From a checkpoint of a small transformer trained on Wikipedia: rotary positions, 13743 steps.
MLP neurons of a small language model. Each row is named by its layer, matrix (down: output weights) and neuron, and shows model dimensions 128-191. Each number is 50 + 10 x the weight over its row's rms, rounded and kept within 0 to 99.
After each neuron's rows, "fires before" lists the tokens most often just after its 100 highest values on Wikipedia text that the model never trained on.

L11.down388:33 45 58 61 38 39 56 55 52 62 72 66 59 34 40 57 67 62 64 61 56 39 54 44 41 41 53 47 61 57 67 50 49 30 42 46 66 81 53 35 43 51 47 31 49 45 50 52 50 53 50 37 42 32 27 63 59 39 66 51 44 46 51 47
fires before: "|", "  "

L15.down963:61 65 44 51 72 65 52 39 55 55 51 67 39 66 71 63 36 56 49 53 33 46 57 57 38 59 33 47 61 45 40 55 62 57 49 58 38 51 42 47 39 49 57 62 51 46 55 49 41 42 45 65 58 43 50 52 46 50 38 40 39 58 51 42
fires before: " the", " a", " its"

L4.down1002:52 53 34 29 58 56 47 51 35 35 46 59 54 56 57 64 34 50 57 57 41 52 41 48 54 52 57 54 60 47 41 54 56 59 53 45 55 45 44 64 50 62 54 50 58 40 51 58 61 54 40 30 37 66 37 52 59 51 65 60 30 60 47 62
fires before: " |", " (", ",", ".", ";"

L20.down532:53 52 33 46 50 51 37 65 52 48 63 14 59 29 44 56 41 58 39 53 58 40 49 39 50 50 54 31 35 57 71 51 46 52 55 54 57 62 49 56 49 48 18 44 60 42 51 69 53 68 44 45 23 42 50 54 44 64 51 62 54 32 62 41
fires before: "s", "ve", "m", "re", "e", "t"

L6.down734:55 47 65 43 64 25 43 51 47 53 51 44 54 40 36 36 43 76 62 56 70 69 49 50 30 61 41 42 49 47 72 36 42 59 53 60 65 51 43 45 25 47 48 53 26 51 58 57 55 42 58 63 52 37 51 41 51 35 54 41 38 54 60 47
fires before: ",", "\n", "\n ", " |", ";", "\n\n"

L15.down901:49 51 37 37 63 37 58 42 51 25 60 44 44 56 54 16 42 59 71 63 64 46 35 31 32 58 53 54 58 49 49 61 68 55 51 45 56 54 51 51 49 44 54 73 61 54 42 56 66 61 32 58 56 46 43 48 54 49 48 58 45 57 60 56
fires before: ",", " of", " to", "."

L6.down844:48 51 63 44 41 61 38 57 45 55 44 54 63 51 57 59 41 41 46 48 58 54 55 34 48 54 53 59 42 53 51 63 60 63 58 40 45 48 49 52 67 39 47 32 54 39 51 58 59 40 54 75 54 46 62 47 51 57 54 52 51 62 42 39
fires before: "|", "-", "si"

L4.down379:44 45 36 45 53 61 48 39 53 46 49 55 61 56 59 70 41 60 51 60 64 65 50 47 49 63 50 54 52 59 52 43 37 55 50 60 45 60 55 52 53 56 62 62 44 48 61 63 46 60 54 53 52 59 41 51 57 57 42 55 51 56 41 59
fires before: " |", "."

L21.down850:46 45 52 56 36 34 63 40 42 56 41 57 55 44 71 61 55 46 64 46 33 30 50 59 40 54 55 53 53 55 32 46 50 66 59 38 54 53 43 35 55 48 47 80 36 45 59 37 52 44 54 49 46 48 38 44 65 51 49 31 49 62 54 41
fires before: " is", ",", " (", " was"

L8.down192:68 56 46 62 50 43 54 39 69 64 51 42 48 74 64 72 46 47 51 44 65 54 40 52 72 61 63 45 53 68 46 64 51 57 54 47 59 48 53 54 52 67 67 48 65 45 64 49 40 43 54 54 51 49 54 38 44 56 53 63 53 59 49 57
fires before: "s", ".", ","

L6.down478:53 56 69 58 64 35 58 57 69 29 43 66 41 48 38 47 45 68 44 52 60 64 38 34 25 50 51 47 44 39 52 63 44 42 48 59 65 50 54 50 43 60 43 63 37 38 60 39 60 37 57 55 39 50 37 51 61 45 61 65 43 49 35 47
fires before: " of", ",", ".", " and", " to"

L15.down340:49 43 48 53 53 53 38 45 63 44 64 42 46 63 38 27 36 36 44 49 44 44 55 52 43 80 45 54 59 53 29 51 43 64 42 55 52 42 48 41 59 48 55 37 59 37 49 47 50 52 55 47 51 54 30 50 55 42 54 35 58 42 42 36
fires before: "|"

L21.down759:49 66 44 45 49 46 35 64 43 58 51 44 64 96 42 53 63 54 58 51 57 40 62 49 51 59 54 51 39 52 40 49 26 49 58 60 55 43 63 35 51 51 61 33 50 58 48 44 49 54 56 46 60 43 37 50 31 65 50 52 40 46 45 66
fires before: " =", "=", " |", "s"

L22.down939:45 45 38 40 40 56 37 46 60 29 65 46 46 78 33 36 57 42 50 56 39 42 70 36 54 44 57 57 42 67 45 52 53 50 42 64 55 44 54 37 35 52 47 53 45 40 60 45 42 61 52 58 68 62 34 57 62 39 50 52 46 42 61 45
fires before: "n"

L21.down694:36 66 56 46 65 69 46 45 47 51 50 46 38 52 49 30 30 52 55 34 46 73 59 59 51 74 53 44 40 55 51 49 48 61 55 40 44 64 44 56 45 45 45 54 50 37 48 51 49 44 48 60 52 43 44 53 44 55 58 34 36 57 57 52
fires before: ",", " the", " in"

L8.down102:59 43 46 45 57 43 37 52 56 48 66 61 32 24 56 52 35 57 53 48 41 60 58 55 46 42 52 55 53 49 51 44 57 56 33 51 51 63 67 55 45 47 34 51 63 55 25 53 48 39 52 48 56 53 55 38 79 41 53 50 48 52 60 44
fires before: "=", " |", "|", ":"

L6.down289:67 49 57 42 44 59 44 41 53 52 48 53 49 54 59 37 44 69 52 46 51 52 53 67 56 64 54 53 58 56 57 57 40 56 39 47 54 49 38 42 48 57 50 50 34 58 55 42 58 54 32 52 40 49 35 66 64 50 45 68 44 40 54 60
fires before: "-"

L20.down472:47 49 70 67 33 51 49 66 54 47 52 39 59 48 41 52 35 57 45 49 47 57 66 55 51 62 57 46 64 54 48 49 42 49 57 36 55 40 40 43 54 47 52 69 45 79 41 53 34 47 46 41 66 34 57 32 49 60 61 53 40 58 52 30
fires before: ",", " in", " of"

L20.down31:38 50 35 24 64 57 43 40 42 45 55 59 42 51 61 42 41 56 56 52 73 48 44 33 43 45 70 56 50 46 42 70 43 52 45 51 41 55 50 55 36 62 46 51 44 47 64 57 51 54 61 56 53 44 30 64 54 66 41 43 47 44 47 47
fires before: "."

L15.down572:56 53 45 29 56 57 46 45 65 61 74 48 52 62 52 50 66 53 52 63 40 36 39 61 49 37 55 52 45 56 37 45 49 42 56 64 47 51 46 38 66 46 81 47 55 50 54 49 46 45 48 53 42 52 49 30 38 45 43 45 42 46 49 59
fires before: "|", ",", " |"

L20.down29:25 35 54 38 43 46 43 58 72 59 57 51 44 50 39 51 66 36 40 58 52 41 58 25 44 35 58 50 41 53 56 54 39 39 47 50 34 48 55 49 47 47 50 38 48 66 56 47 43 32 60 69 42 58 41 39 39 34 44 41 56 64 52 58
fires before: "0", "|", "1", "2"

L11.down488:48 38 61 51 55 67 53 51 34 47 30 58 37 28 36 45 46 35 44 62 45 46 50 39 48 45 42 60 49 42 29 59 68 40 33 45 44 60 45 46 39 66 30 54 50 48 29 33 68 53 49 57 49 33 43 69 46 44 61 72 32 63 54 51
fires before: "=", "di", "ction", "."

L20.down729:51 43 49 51 43 46 42 45 61 52 62 59 70 30 46 60 46 46 39 58 69 44 63 39 49 49 60 72 55 56 59 48 53 44 44 52 56 69 47 35 44 52 50 57 34 48 53 45 45 57 57 63 48 61 41 68 57 32 34 58 45 37 45 48
fires before: " |", " 1", ";"

L8.down412:58 46 47 38 34 37 48 53 66 44 42 81 47 39 53 52 58 51 45 58 65 38 66 35 47 65 54 54 08 55 57 39 47 44 52 51 62 56 48 42 48 39 29 50 53 34 42 50 47 35 44 50 50 44 54 45 44 44 39 44 46 61 59 81
fires before: ",", " the", " a"

L4.down849:59 59 54 49 52 59 44 32 61 59 55 58 54 47 77 51 52 57 58 50 60 42 45 38 59 41 63 42 61 41 50 49 52 49 61 44 53 26 27 62 48 63 48 46 32 41 49 40 45 59 50 42 49 52 43 49 43 54 41 67 47 59 51 51
fires before: "-"

L11.down659:51 35 59 50 49 39 45 62 48 46 49 60 41 38 31 37 41 42 55 52 40 45 36 57 50 30 62 69 41 54 48 41 54 41 57 43 42 71 52 59 58 53 44 47 43 65 44 53 49 50 41 45 61 41 49 53 33 36 60 44 50 67 53 51
fires before: "=", " |", " Bur", " Clark"

L11.down312:41 32 45 41 73 50 52 60 62 44 47 33 46 65 60 47 46 54 42 59 62 46 57 35 44 55 42 42 39 62 52 59 61 50 43 41 42 42 42 49 60 40 56 47 41 32 57 55 42 54 76 54 67 63 50 36 52 58 48 54 60 49 41 30
fires before: "|"

L21.down499:54 52 60 58 44 49 52 52 57 50 66 46 56 46 56 38 42 45 54 45 53 25 43 63 53 60 69 53 43 56 49 32 37 62 46 35 59 54 50 48 39 38 47 52 57 51 44 53 32 47 55 49 67 30 42 20 67 51 68 48 50 50 65 62
fires before: ",", " he", " the"

L21.down547:39 49 49 48 47 57 47 52 41 52 66 62 61 58 47 39 38 45 61 51 44 45 48 47 35 84 50 42 42 39 40 35 53 57 53 50 56 49 59 56 56 49 42 60 47 51 48 43 45 43 40 52 65 46 41 63 42 51 56 46 55 50 58 38
fires before: ",", " in"

L4.down539:55 53 43 57 49 50 54 47 29 42 48 47 58 45 61 43 66 59 46 48 34 51 59 51 49 74 48 57 49 54 57 50 53 55 37 44 67 59 62 40 57 75 60 55 59 61 52 36 48 63 56 62 43 22 65 53 40 70 46 50 53 48 53 62
fires before: " |"

L21.down784:59 42 51 50 41 49 37 57 62 50 61 39 60 82 50 39 45 51 64 66 47 46 65 53 56 56 59 59 64 44 41 41 52 45 50 64 43 51 51 60 38 37 60 42 42 47 55 75 39 47 65 25 60 70 44 46 55 44 55 35 69 61 56 50
fires before: "l", "n"

L11.down829:48 41 67 48 41 51 26 48 67 38 63 35 40 58 55 41 48 65 58 75 60 47 47 67 45 51 65 55 51 62 39 60 49 68 43 70 43 48 49 51 41 47 55 47 53 40 74 28 56 51 56 53 59 45 50 40 62 49 57 48 41 54 39 53
fires before: "|"

L8.down112:40 46 40 59 48 76 40 41 49 50 59 67 48 41 41 62 55 51 59 59 51 58 70 47 41 44 37 57 56 67 56 55 59 28 44 56 65 37 65 60 50 40 64 28 44 36 42 49 35 39 64 47 55 61 56 56 47 52 48 48 50 59 30 69
fires before: "  ", "|"

L21.down932:42 56 35 55 60 63 40 51 59 43 44 37 62 96 64 51 44 54 46 52 57 45 43 53 55 44 55 47 43 55 53 51 47 38 46 59 64 54 61 50 42 55 53 64 36 64 62 52 60 50 39 48 40 44 55 61 49 62 46 39 58 50 41 55
fires before: " |", ";"

L8.down878:61 45 44 33 63 36 62 46 63 44 38 54 54 51 43 40 43 41 75 58 53 42 45 61 32 54 36 65 49 47 44 43 65 47 33 40 58 69 37 56 62 66 58 69 52 56 44 50 37 56 58 64 48 49 62 57 42 42 49 48 41 57 54 59
fires before: ":", ")", ",", " |", " Yu"

L20.down217:66 54 58 35 59 59 51 61 66 64 43 42 45 83 44 49 67 41 51 49 40 58 48 46 60 59 44 55 64 36 41 52 61 63 47 44 57 59 38 50 42 51 52 61 56 47 44 55 67 56 33 55 59 57 60 61 54 51 53 44 46 67 68 55
fires before: ",", " the", " it", " a"

L15.down212:55 56 47 38 49 72 52 46 39 53 44 38 41 44 53 45 57 51 48 53 57 53 56 48 49 35 34 60 49 46 51 51 44 31 46 36 66 43 54 37 67 48 56 57 54 63 41 47 48 56 42 70 47 32 58 55 50 45 34 53 44 51 53 69
fires before: " |", ":"

L11.down414:53 47 50 74 67 63 53 31 43 51 38 48 48 42 54 41 41 49 56 53 56 66 47 37 53 59 31 60 43 41 36 72 62 50 52 36 63 41 47 41 65 36 43 49 70 49 53 66 38 64 60 44 64 53 55 49 51 27 54 33 49 45 30 31
fires before: "|", " |", "–"